config = dict(
    positions='learned',
    bias='all',
    init_std_up=0.0254,
    init_std_down=0.0254,
    beta2=0.99,
    max_grad_norm=0.5,
)
MLP neurons of a small language model. Each row is named by its layer, matrix (gate and up: input weights) and neuron, and shows model dimensions 186-313. Each number is 128 + 24 x the weight over its row's rms, rounded and kept within 0 to 255. Numbers have three digits each. A neuron's up and down rows have the sign that makes its largest values positive.
A block is one neuron, or neurons of one layer that tend to fire together. After each block is what it responds to, as a language model described it from the Wikipedia text at the highest values.

L12.gate45:093129132146128111150125094082130136142105110101144136129144141106122185130119160127122135166089147118106136134077136161171110143138143132137114132128175126172152113089151168105120107145137149104152173119131164096095122129124083117143079117106096109141166162117159108137127130108089170173146119125153148137154118105131105148120125142112173129084126139179121129091193162176159128092135
L12.up45:119137080116126126152110086125129164133097107111133177147114130095126144111146113138164147121105123143170101100106142133119148102119109139131104125150155136172185107066126104098180145114128137110107100138172129112128144153147152153117099151144117149142152135106184114121126151116146142165097070155129105107151134110139137153142133138155148142111145145148107170120096155117160149123118
L12.gate173:094158143107161131125103181098105123143145099135143125149123115137128133085148137105142156118139135136143131130128132150135099149150149163125128146120153171181096068101111165148150136123125154098127110112111141111126105159138112122105108127111113154094162096102136134135111179092161142135150124148140144110142131175142141157129130167105139145124118126134121121140159160152148107101160
L12.up173:125156109097158144159167174100134126120127100113121141130126141064119153096137121108165147135133071162148138114143137124150096126148123096146092142116111152155150137122129160128178119132108093117139166143146166048088164187130136173126119140138100117154131137115154157103108147093162140165139145124167122111130115136144136131105133144105117095121142154129110127123144145127147148101163
L12.gate401:103151146153113132094121072109115113158125120114145139097118145148162146162143113130100155167105119123139108158125132136135150111153169120163143129137130105125142153106121084136150130131116110124117132140147118144108147123121098108090089129113130158145139156157112100120118103096137146108187085142132145142133102154169110101194152102125120133143126148101169137122147126127142083129153
L12.up401:126162136143133116105105118092112088129152127147141120142154134088143158101134108149159134143106102113167122143129142130113104161137128141108155095139108120137160124095133179112154133168151136117139132096115132118123150174135138151056128141142130178101098167107109181117095098151167153107166157146160101150128111155120112189156179114146145118102140131103144129131142149129143091107113
L12.gate495:125167180154157128119079131110167135108117137107137141107144129146124121116158117100129164122160129107143089138071153183107100133147131116144135169129143124112157145054126116119134142165151112115140144172058146141098126176129113112093128134118163119185139130138157128112091095082140108127106102121108120143097108156152144100159143133107157153150121123115110102133139115153150148090158
L12.up495:111143173126106164134067119096113149103154112126148100146121118137129147158163130135102166154118087106125110110098161129123104148154086152120150119131132112130131130100124161122115131138085121132116111076094121129070133150121163117131103109164131109116169120151122144088108128117125136146176155146111130148159096132138119162133133137147101132106142124146126122083133140115170170088110
Description: Start of upcoming titles

L12.gate143:106157141140102165120196132140167123103167143100092118144139143159135135118157101117137143103131123105168178173143127139114100120156098147140111150136146099089128102121124126110172141145127120139129106115127083099165191158130123147120093158133168136132121067136142181162101120154102152127176121162136122094108111158164105136127148127133157160110098124151103146131120126150133158151130
L12.up143:121126130072140111100134134140153117145122163108120124160169129138148136098101135099101139173129119112164135103099137157102143141084132122122125143115147122137147159103123153094093093137098124163166150167136141112124110126189125098134117131129113188160144099078119133144110148135170090094131122145149181136140162148106107119150155153117124116132135109110097160124107119131144119153166
L12.gate216:119138159167122132142087167127111127114129108108101124094192100144116135118115089167148116097111148142122116150145100150124151164092133136120129125107161133113152099133105131129121128114091179142186103132172097128096135158115134147165135153098126140136132119116166143117139175135144112107124131167105153118150132138161106161117109144121147101169126129182160113131080134141125109118153
L12.up216:104146141148153117125132136124146083104181121140135131121177152132139124111117122136138114145124156117155143151122132090136126126164142130121112115145137103150126160123123144127054135100160091132146118107115143095148116146127133099142166152115118119140122118117099162117120158128103122155120169150111111154158144105150150155193117125190155151136123092157144128115126131145154145130128
L12.gate425:115104162132091146102122126130139119095150104127135154114132148152137143142120144151187164139130090175099143157128133075140122164182115127115120122113132138152108150123126136087118131140149151143118147127092097134154147101169120129149089157106118148125118114136110138155154142149136139145156129109120130088111085118105118175134140126124137123155125108117112153149118145144096093099138
L12.up425:108141111150105111125175097072098121099133153117137178112117147146120100104120132151166107084140104140155120107104113118121137132109102119075150104159123136122117125106146117095105113127172164143154134148125112119168161178175100162149155102165140189139090117159183113120126166133122123149136143099095120171120105115147110152148146150116124170101115071121143095104139136150131143131134
L12.gate525:121114130150136118104197119130151098140122128096148123143146151137157113083087078150157121113139152087112128139118165114149082147121114123139124141159093094142157189085124130110120090162143147154102152163118145144144116120121116132094099086156177109145137104081168147159143121119118134103141112162092144131119118111152102120131096149108124160129109128110116134142039124135121133121111
L12.up525:160150124156159146107116122108155121117130112159092125143099112156108144120116116139096074140122091113123112118124125148130178117121111113105125181152100151074130125116125149102135111112131163148118155106104114135178127121135120108165136141127142127158146135122152149130137134159148109112119123130107131106113163131082137131121110155117142122129145124137096148135085129174124139125127
Description: Biography sentence subjects

L12.gate36:151081141149118113117117119121124186141132152129136104127085156082128113127124131105127134107113152152099130109133102118127143101135126153103129086089133135116106152141109116204126157116108125161120136104135119096143095163119126125110183127087106130089113177109115137149100128147154102127083110120117143136124139077109074164103136156106142140138161137117125081098113150135110116146114
L12.up36:150094101125086118151155154131102132115087178123097142149079121129113158123154153151106159133123134124138124110144128111078158125112160123103121102101145147148127120104110130134135114107123141177122151089143144123114131127075148115114127111106139103077110141153111109116130128119121129149065105099127109129192125087077067147109124169145098095125123114155115072113123168120109134107106
L12.gate127:120110173122117112128146098128104117145118137143099137126131165115156116121118074145130116097138114111130105140155113070139122110074122141138135111113107145171153133109122111108140136122104180117121121127112158131113099119107170149160105142110124160127108144133169111139131120105155131139115160161102099096132075100170124155157166132126135150086131123151140056119147116106133089111121
L12.up127:127091120088163155121134136149169140107119176152139168137131064100135153141157117160147156154132142128153112130163093151074113080118169145124109134120119082133152146116117112129142169147179163121144148112126110125129125156136117156118065161143137119087132200188107085139087113123094132132138111114175134136144113143145135096105113144137123132161123125130094191104123125097134120124114
L12.gate443:135135153142117123175143138092088179142134157128132131130093109141117137099173123117138173088101100104095123152094126141143120116134147082080124086110124090124101124116141090151120122102098159149150153149083104077107143126152169116127127122101134134114112187136086129164121137124101151155113096101151131140157118081143109152119120160077097129138118112133113131164118119139116184122110
L12.up443:156105146136099100083120157129097121144083133156127105148126159119141113086165116131087114126103138172123163130112142093127120098109145126080141150127135115113113132148115177156148110092122135090150148197169136146157139129095113141135150125096121129145127188165153122114128195160089119123123133135129112122091134117102121109127130123063107117148134121092130110121133109131101155088154
L12.gate586:123121131140144134118153127127110129131099188147141153161075144107138145148120137163116113070149111155114151137139106152166149083128160132097092170081125170111118138124114117153136118137099150169151119136156119103072144171152089121136110111105125126109114148110139103178133125111115150139134154127121154098091138048147143086117155160106141121149128162127145132116135100105084130126119
L12.up586:153123129150115143123113144119147143138146150122112133115099182126127139184141089131129113136177091169089098118114171109152155098130127102137118149133138131180121148129131128139114109103078171182145156156125114122105092160093141115144126174116162129121104106119088111121149207156135114115129138120087106134100148104119106187129101129164109103091128109127163113154130127144104181121121
Description: Noun-phrase openers in historical prose

L6.gate562:103150154149116121097132112105151146119120138102096116150148113129103106137132123083117147111117123132133175101104149151078142144157104086123140131150128121179094145109144148131115142094145135138143155156121133119122114108107107119152117101091099150132106122145099164139143112133129161163115128140105085139187148122124118123073109144126108140070129149102128178119154143110145136127153
L6.up562:155135148161114109149142096103132133151122154099135106127134108170124126141152125092117120118137122115103094116150159109153115112154094112174142138118136120126125155109150143082114113108156136117132148164101121119130135135135168131129143152117120114142124140134114152111141162137140119153118135130119097123165125125127173104123097117189103136117135138112118154116083130106157166125135
Description: Inside multi-token proper names

L12.gate174:128112080125173113070136117156092171120113157112104146146106159152117130135139122137126147109094150083142118083088100123161114125146089064094118099140107117158130107131131144193143142135085156110147139124137120109138150158131165110130118118175119168126125124135112180141111164124132129141120125145121143126100137111124151149164114179129133111134117104087177096078081122101150155162146
L12.up174:137126142146118152130126114142206103156141110133096128142154125116113146133136124109157117160107172162150124148126095101093133112124151162164146165108117088148099115125136111167127139162145113149105109099103082166116135135108095106179161105144129145144106118151148135105123132170108166122117134158099131122157171120104125110131088121152119102093136116127101150128125168124140102123137
L12.gate200:098155118171151098179147144100180155104131131067113132126098137129115131129161095125153167162120108167111143133131133156087159152120132126135091147116146127149098107106120139164121101147116157162132116137163102144139140141112142091089162112171145137123111150103102142138179148131109102141152112144074113106105145128135128128101147139118093118140116090122124138111085130105097110128157
L12.up200:149133112135117118104158123081147104158162124157141112141097156156145160169150134126177084122111148132160116137112146096119152113145111133124142118137121129126113096133150144099179099157176126128134150143062144163159153158147108129172105135124157165094143097130110157114139135122161133176144128108062085156105104164113107123126118102099135137088097131106156135142132143119080079136129
L12.gate336:153137159141172154131132125125135107131114088130109165146105152137134121131148118148162089128084131131178106183122102133118125141129145128160134142128134120141135149113108154137141122155134106110118138149154103112142107115107162125117151114116144166123152131090128124104142159081150159112169133155149120173128163151157123137133154137111104141110145138136098119136109126109157095111178
L12.up336:101112110129133115124148095171144136129131078128115099165159161128119154155170149104110110110147174135120142141093176138124127122103111146123149163096137101130109155118118137161135160135111124134128132131163107134148159122111137152126128068181173164101134079148152118118074145170176108117168139138105093135105134143115123102106136121150130142110119122129137147138043152139128090137178
L12.gate393:161123110132087094123137174146147120115146143126128177124116110133114099137135120133139147147151096177096100158148125098156133118155151192126134152095106147146112098122105135082135114127151169150141123160100126154173153105152125133119135101104135116182102130151143125106177135134141141145139115099116138111114100125092164124112094136130128110154146150141134117165136133133111127130119
L12.up393:152126121095175103117137137099175132134165101130162137136072129127166150161107128140178147164127123180126047125100153157121116145119096153110141155120180103138092104137129144129171106108153141140088131130093142143172165149123098126128151132164121138131093147108140167126125151160160088125146128136074071119097146130110115170121155173138125137123139064141135127121125189116118103105151
Description: Clause subject tokens

L12.gate43:188118115146130151088147125111147106108120118129147125166139110101091107138110123103116132135090169131140107110099123117129122171099130159089133086129099135133121098161116135147138091129134162124133148114150099079097146127137142160141143070139156086141148137097107127123146137132150090114144124136168130105129115100108136156086117143156122109092107111086179134073128155117155112114151
L12.up43:158133139109141115179130139123137103131177127119141086154107127145108135092111141125149148103107138118107186127126172155115136155109154109151129105120089190100117114128122110109084123094119124115129124110143137141114156121117096131148126167099093175090140160099115134131163156128172116108118100171085109084133123174144129114095150080160083107144134143114132127123099098134114142143104
L12.gate208:120158093133154108128132123152114109121108141066134143134156163136082136142085144159086149152105104131128141145072150148111122105121117132138111095093158118108118154119099116105148097144113125106133157109121109106179118148137123085127132135106175133165159136104099147134139119103178137124156122126148142122155116136096121103141114144132103106157125150141080143167097146159130150162171
L12.up208:117101143173115108138151127135132143140145124120123144142133084140116110151111089130101170186115108116141147122102105108147154155109146091089144115097137119162126134127136112144128120120133145160178126191157110124149156164189147117155164101145115112160109120149111127114127145155119138125171129111151178166132128134128116173085103155119098122154116126103104102158111097153157182146097
L12.gate221:105141157122113161135108116107175120176125110144112100140129132130188125132125149103130166127103128123066129158110142132167130118132140134131113162121147064118107151125115132140137140175142158135114117128152154106099090126113120142126136142150151121180117149140141144139156090130089133102143097153127090108102131164108142110130102147101109093138111139134148147102151128141135126144136
L12.up221:138139096103121123125084135138120149106150132105146100117082114099090164149129090132080169163072152150175143164141142106120130156146141124097117134121111133108146150160125146159103088164136121168130088146103113098126153136139118121125101139121154164093151172144099121122145148110169120156080102127159141175137126132111079158147112123149111141115158163137119125143098125094140127126105
L12.gate668:106119103148118116121114138123122149133127112090110114105175141124116131089109149079073149168102101131156149121134150118116129124099139122165097142120131140111127144120140130157133113140146099147142146115156112121136097130149111125137124121164132164109142163158086173144148091119143116179150144144119102172163146128139130125087155125144099117129121099129101145122129130130132107112149
L12.up668:126127108104117147122151137115136127140099154147089091131122130096127148138094094121167097132137102109116136109155149127091115133113142131107133140115107103128127138139122120165068129106139138128165146089100140115131148088159115125104112122171124139110124154140101153135180115128141136138151141115174131112156138070117128140137092136132125123159136078100137154081142112098143069121126
Description: Space before year

L6.gate597:126103092113096137154075113139137103123158129149144123127095141136110118140148150172153127186149152092124103119108126081122088156130125142110133086121154110156141134126106148131181102150168175094097107089138108105147149090089126155113148096196081141102129140113137164130108098131127162128120109150139155127157177131128105161146104119143131145107116159122111098157150125159102123120110
L6.up597:107119108161107161139152162154177133115193175134130135153156115151135163129137124171190105120146147145135096127154120108111113094093068101095106174065127131153159157125130158137151125181158143166119127083144111065141163148122136092123128127141105141126145107106102172140119140135108119137109150132154086126118155123118091136168124142146121124144115133115140136125128123105102134134098
Description: Before a year or number

L9.gate24:117107117162176091120154107128093145098138137097152145145110104124136132130169159145138144114155125101112151111151139132096136124149170113113155116056104122151075092139119135140151122148174137179069151121143130107128109139094146109095123113108110085091147152158119129154145126119121154156082096133096124155148156107109105117149098127115142138127147153131157126132121199094167198118132
L9.up24:101115135148134144081125150115141117120135158100135114077129158138110150112117141155128084103093119128099161113102145127107116149117113128112130132156149119155107141108128126087116117136098130121106136124072097093087154163138112135132125119112125087102141153112071118130099141134145143178103133131162128133086160140110133115161157103145091143153097133116120125124117111144138107142147
L9.gate250:123117125127114114093107104092114141165143172119127139106095150160111133153173094087151122093146144191155098140076126147096105148134128094095112118086142117142110092153117140113126149141128137156113146118149093106144142119134129160113167146127119127081144130160165149106123151155159105115167093146070106134142133107122137148165116110117153128128075132131127132091138173129099110150133
L9.up250:115156133138109124083120157089110117125133150132101106069084125125120128121127172129135088054136143128091140122101091124138133129125114128116088138120118129140116117129121132151093132110110140091142126141132096123132124098131111159153133149078138055128080165100132170135109123129158094129129114118087115152133124150126143126148148083154100156146146129118102167106174168099093131114181
L9.gate393:090104097193121115149106105081131111146138125141113097106104129161125100144128126119140107121116118133104135139149129126115168087134156102123121142095139111169095087154105128127159106157178133138137142107165165106147131122136139131092119087119104123139138133134129130150144091124120159156122125136082085114117108087102126086103103093104127126139103163115176088148119130136131144132098
L9.up393:115149124128112145119134090156089122099127166125157156117138156116123109122112083121122147096143125140134086136136128125122093107145083117110131153110112129098161149117130128121160129164136138117103148117110068128115095135150121133137158114104140115083129115192102146123105114150124082154140124134128122132079100151148113103108149108082118135130095160139159124165115150119115185142102
L9.gate557:148137129126108103092132119080114108142153175102128087120134124165104156098137087142096124132131099121119137169134175139149112106122147143091118130149081140170115126170135154139114135135141159140156135107177131121104139104130164106087135142129110146126121159110091121144172133089170092139117113152134118143107139153162121167119175088124103118113142144138109167104126111117094159126153
L9.up557:134129147102139089098144129157152151055118090139116116106158109156105155159118169134173082116098148155133093112123093092139121128103065125135178138147113131168125129103128143123125093155139176138070123175137078137091096164150122127147105153137155103132114100125057147132128127175131105087161117095111124159117158114170122159096136121147137129140176077110120138129128104102083170140138
Description: Place-name word endings

L6.gate445:129174090137116128080124144134144159120140110084120152093074125131161141151149125118150131170092125154114157116132086156112128165159089127107118132095143077140094113093109105143142134121161135142113155095105105154138158116120133123119146100142108169130136144167102124120127121135130130152159151117115110109102110098108097140125123164106124092142103101125123091082119136125102132112132
L6.up445:112159128129132118108144104102116124135137136114131113112081136133096128133132127138185144151102076176140147175159149149112161173140105133130102111124166111141097118099129152128177101108127122131144129146117089129141179165111164116113152131156139172127136167159122137113145133114113117135146115137090079139113101122154118116145159146118134130107136083126116152133128136103152149121150
Description: Subject after fronted clause

L9.gate52:156127113121067143129106160135167108090179104174148097109175101123138158122147144137137140149116157114093119126153138112139108128128142129109117126148155148105125150093125136130131147118101159119146140108103087096099179141171123128101093100091146144067122191131100155146143124106098104160112098122149114136137145121084086142097129167137154100111149094135135125102078121114113159166107
L9.up52:120165109106110147146171160142142118119136124101114092132125142139136123085161120071117153118094108123162155138078138112116122146130113158133119155124133188114158114138135120082156134125105124106139151125111113103116179142092096132140158143114145161117094145101124141132107134154132134118129137143114117139122116153118118137112140096139101135156152160146072109118122107184106096162164
L9.gate375:119094108127111173064107128104135105130120148133120121152140160132130150119121142079118148142063071136115100119082141140162122107190148105099131165166090122142175182133105152106100115119117117096147178147100116122130171138132105124136128150160169132153168111104133114129150144102176145138152127141114143114151144105101138120135121148157150091114158132152106110112131122155131128122175
L9.up375:145109127128160123091087154121149135094131104109148120118151127158116117094103141144175128173162078105122134135097126143103134129145133125116122160091125109108204140117127111117126099103115105139145134129115131111102156182128091137137118181099156134146129144151164114139159114163123111101135148124142136116148155149132122091128139101126111144109082111111118118126137156128131083134138
L9.gate452:120148114111124152121141118092109123120151087123129131135181132129102170169110128117084111124112103133099120133102190157142075122129141150135116087160083060129119135124119158093124151134119116105153184123092070116145168149122127084143147132106117105105134103128108143103132137114157160129133168130137150147190144135097137134129115113143126118133173096212087124128132130164149151127150
L9.up452:163108134121104147168133141140115093141151150156171113172111140126173107122157147098161122100145122098108111114124106135147136162129135088110093148102114181156113108141158070104154112127091111133138100106107150128137123146132132126113092177135129109101122150160123114080148111115124144144182158159134093082154133153111127056124174095161129125110138144120119154169183133143077116133111
L9.gate666:130171105186119122152134162166117123106087146131101100153136107146134118125150080126136134124101126117153118140110155131110128137175132154137122115128177177130129142123123134149127153110116105136124149127147079111120121101149104107162138120133140145129163127107113143135139110092136122128101142131134124141108158114107138116097147147141139117129133141161129117159125143148099120173119
L9.up666:121121107114156146108188150128071093105113117132104128135143162112107099102132129128133147104111132106132092129131155159146096114116148099141125141139123139132145119097135154147138134111102068101134161100115154143151129162120134064150142095133149176146145117137143160145106089129153111095096172106172101103127115094131140103135134174126126143120147132136128069111128119126113093170147
Description: Space before a year

L6.gate233:174117130111152135140144143125167084148107125117127141106084140120151146113081136165126150135098134141143112111082095148164101143113131123126134131092135112152129102147115141161155117130136182153110147110116118137143066138099145103100169117126140160185132111149113144151146124157142157113122101114113143143126117100110122131069172155122110110168168128115147126119129134121100130104137
L6.up233:115142110130110127096086110143170151085128145122128165150109127128150130145132140126115122128095145121133159121110154149133150114124115146156142100145116110123137130098125120107112133135117141127106117122126182157142119153105156121131154093151150133146122115120111160103108083123156165097165138143130156150156131159114181113116130130139138130129150112150165130066096148136107150111118
Description: Sentence-internal adverbs and pronouns

L9.gate163:139147130124152155090122117131151152087132137081145105087131161136167133141178087128122113129108121147128112136102133131119138128081115119106119125088134144146126126129120099133161135132125106098120159146123124114113164097168113125118110178131114085132171150132118126186169104150131128143153132079106120141123132110141112121091111103128115086135068124151125111133111156106145145121164
L9.up163:135136104117110128102117148161153108103147136112137137104138144160117117162125125170144137145137187160152102172107170154124102137147111138133108099097127133170165147100114116113176100121116141149075093146114116120168138151120129083078136113107125144144141102153126143133168148153077129134188123139101098133101149106144090124154129156126098136132126128137139130087165151129135110144162
L9.gate236:117138165144173119120177094140118117107153183120097131123121156149105099123113131155154108103118097153108160133150114137118144130090139111134115086167078154132125184105138137116134103130091100119186158141171095133099167120115099107076126137144163100118130135135124163150105162123137103128129139130116135112137125106132157097104146152148124145103082116124164131124120113116083164140169
L9.up236:118141079118136133131181133167179114136113113098101078100136148126142109148118163110173132156074112122131149135078139078111134118170120111112090116110143089112118136082116112137161131131113113130134141167105129142132139135124113101177137121124134157187154113130109145107159124118136180118117121151123103149107188113124057101168160123152098131146144126128089166117137145156136153131174
L9.gate363:151080151111137116098178104157140142124109159095126140109130146132130144168140094160167110093143128137127115119157104112156127157099129107111082113102117159182149147062114099091131143154134131154096097164145093129094138109118110147108130148124154123130156123129125171129131110105086137115132126109161084131142126087097139076142162140139159104107123116138134153153118162117115134129129
L9.up363:121138127115125138115137091127119131126130137114137128098095140142116132142105135130132115155107118141112097114098158104124121150097083094119081130102166117155129139096132116131138165123156143111040182124122098123104156103131140092131124136171123116148168096111079126133097116125136157162159088135112117122109128093121142134126190129124156093119153094139126146102168156156151143173144
L9.gate686:135122133181094130109126099116092116167108147094096102131112150159091145120120086119154107098144104138114109137137124114127123143105122085115091135121159133155125142107127132138145110141158146141107151129158089119119134112124153104124154168144124135143137127153113137095139133119153127143159131126103112119118165136079169112037181075126148135151098120090146147156175149187085128138125
L9.up686:168103102103077165130179138155115168142136137090152098121139125142129119142117121097157137106136102101139108132125119120133080142121162156102096097161140150122144173146107090101135143117141132159120123176132086134120135119125130071148148191129120131146164094134107165145112093150131140124128160122141118151135146132118134103091193126122126110112146116127124133098108141143120097166137
Description: Name-final subject tokens

L9.gate27:092129094133126159104146100115141148154126099125077127092105139116105123140131107119121113087114139146166116165124121134116125149153122112113132151134090112137107096097121142152149170159116154135129126139147087132136156096144116097101158123145169133141095104126140150113138152157153123140161135170113119130099144130140118188109115133122113128096109152123095141123098121126092119152155
L9.up27:130138152135106125141138104101162163151161146172153140137121134144126146135150106120158147135117155143131077126096084123064086090129083163089114101092143079151121128157135118135189137139133164140122153139130105149198142142097125126133120143162105129115129121140118160153137114148142124109154137097078097138087134140099100129135136108095107119100090059156148126080086137122108115144142
L9.gate37:121126133146123133125144101102173162148171143114165128102100142125098113140112111110154134148073145124159089095091109149091122153116101136132081159120189117157141128163122100118130132134093164115094124135145071127147134129133123149112167143130120090093122130150137150116081137131139110108149160127121097123094146133127106123113131126117143088127094117153129142114125172119091107126161
L9.up37:123201120141140074137154088117130139124110122123124137111107152147124118130133105114158162146091133177119101140154113150105110121172077142125134129087129105089103107111102122107133132118148123110192169127056094154146152124115130148137148153134114139092124120107163109151117142101103099142155133141083124128132120099130128106118108145114129119125103070134138124164075115146077135141152
L9.gate149:146154110124117160152121107096129124123152126168163105142125164139134113142169079091148108103102132139131121109108168137132087127113120127123164177124129104132092093121104201130135142148141165125114127099142114114123185172160124136131111113120123155122075107124146182069088125143167139148144125120115113134089142112093133148147095168093128143091073162141136132123154151112114093134114
L9.up149:128159095149158127100128162130184120108118114147091123118142113182109119144153113162143136126152144169144119117145155124104132175111157132118116106116140109146127107132107103146186073157168116180114124146100121157105128133139132138112180161140164167092144109082111125092126176108124128136157142112126098171129139119114126134139120133125089099112124107108135121106166140092120110141157
L9.gate506:116154129138133096129095087138161168121136125146194079102111116116125117138168126157139169139145154142154119151137152139097117112166129195158155100090114094123079092120138139152110104158123110159158112121153138136130166147141134095120142106122104134118154141104143108201139134135124081156178132130107112113128134123122124060089100103120103134116130114150146121133104135141102083136160
L9.up506:112080143135095156152128152103118143141176133154136105081127165157124092175125100103153086101115139144154086107098151101141156156101141101108107136133099107131123126131109162129117109120109143111131084076134110106142151151154100125101117153130126094099107162134120149180100118145162132137168136117150103102109157140168115108138124087075136117110090126142151132137174146132108111137152
Description: Subject end before verb

L9.gate108:139134158128158110111160104155165125113120137115135153076094127129131149119118111178119164094150113127092137094115161134147121122093148153139130127121137115126152115122112134084141112116080124147125086136127154133120169145126141168134133094110154103118149159094104163149111106111120123131101139145103162113114140137137112097112146152096146157131135134157178120135112122188118152139088
L9.up108:108145179124174089150136185164149144093133151107185157073110133142138123112136129141137131146136122113143116129102159133116143117086121091138119114160149121122137088120103141119132088124083130138149116117148137103155159099132135132051108160172133165168182115126118141151107139124099151148148155133147125129140115135122081148105155131099150128136136145136099137127134110107139132085129
L9.gate160:125125126116133164074094145118130134143124166118133146095103155172138146103118123135130142137121126166133108152110119128112152119152112131126126140112163160130137131111098136104144121117120094155112130088158117094159121146111145141156094152155120100110116122106161127089150115136129125124104142138070127129176142144128117120131113131109112116110049148165148138090073136145123121129134
L9.up160:122163116108115124161111120097111103112138126108139089126162131113077123148177125108085100135171125106141168127152081119111133117162137134163110140102109143111135159104119134100110155105139118111074118160087160163128103100148102127098130141095143146146109153118104152126106112129114166159123115084119122150131101119133111150132150149115134121131136139162130141069152135149114145104122
L9.gate292:132119109096137116145106146133136107112139140112099115143123169148117130135150156114134172126125113074146080162144131119100163157140144108098117121139118113145159122131101131074143111122118099105129135102132119130141107121122126123122144095115101123134126125142156131123084108113130136114096097145158143132140115181157105138172134073101113114116139111159131110102159179122139122097135
L9.up292:117107134118129150151127174146134120138147112097114154180100119113116111103126148116081136133162138161143108117108123158130158109129150120107123124096103142105188135150108142122166110082131137130118159146131155127123152138135134146129134108100118128127077143117101124139141147106121121112112122137139124129140089166119076115118097100079150094092094084137110135139121132151118103138128
L9.gate442:148147125116128148125117150100139125138117115144123108073083177177124116091170134154129125162097102131119156136151110155135135110162131167152161125154175129119104132124110149107121094098137137132146119094119163110130147167111173118070136177123157134129121142084129111135143150075147123114152142133155158109157149160147129132141139150108147123137127117138111108098103138160202138081165
L9.up442:116131136141165129149149086115151095113109143145169180154160109133102132141110121127140143142134127153143094122124148146113158068084137134154150143141115113145192140155160094120111151084121135126085123129116154085131128112111137183142118107150122097140151097164119113091116111138139155140171123122107106166131105098092127117098123081099149156133131093183152143094099140155135116171096
Description: Start of a quoted title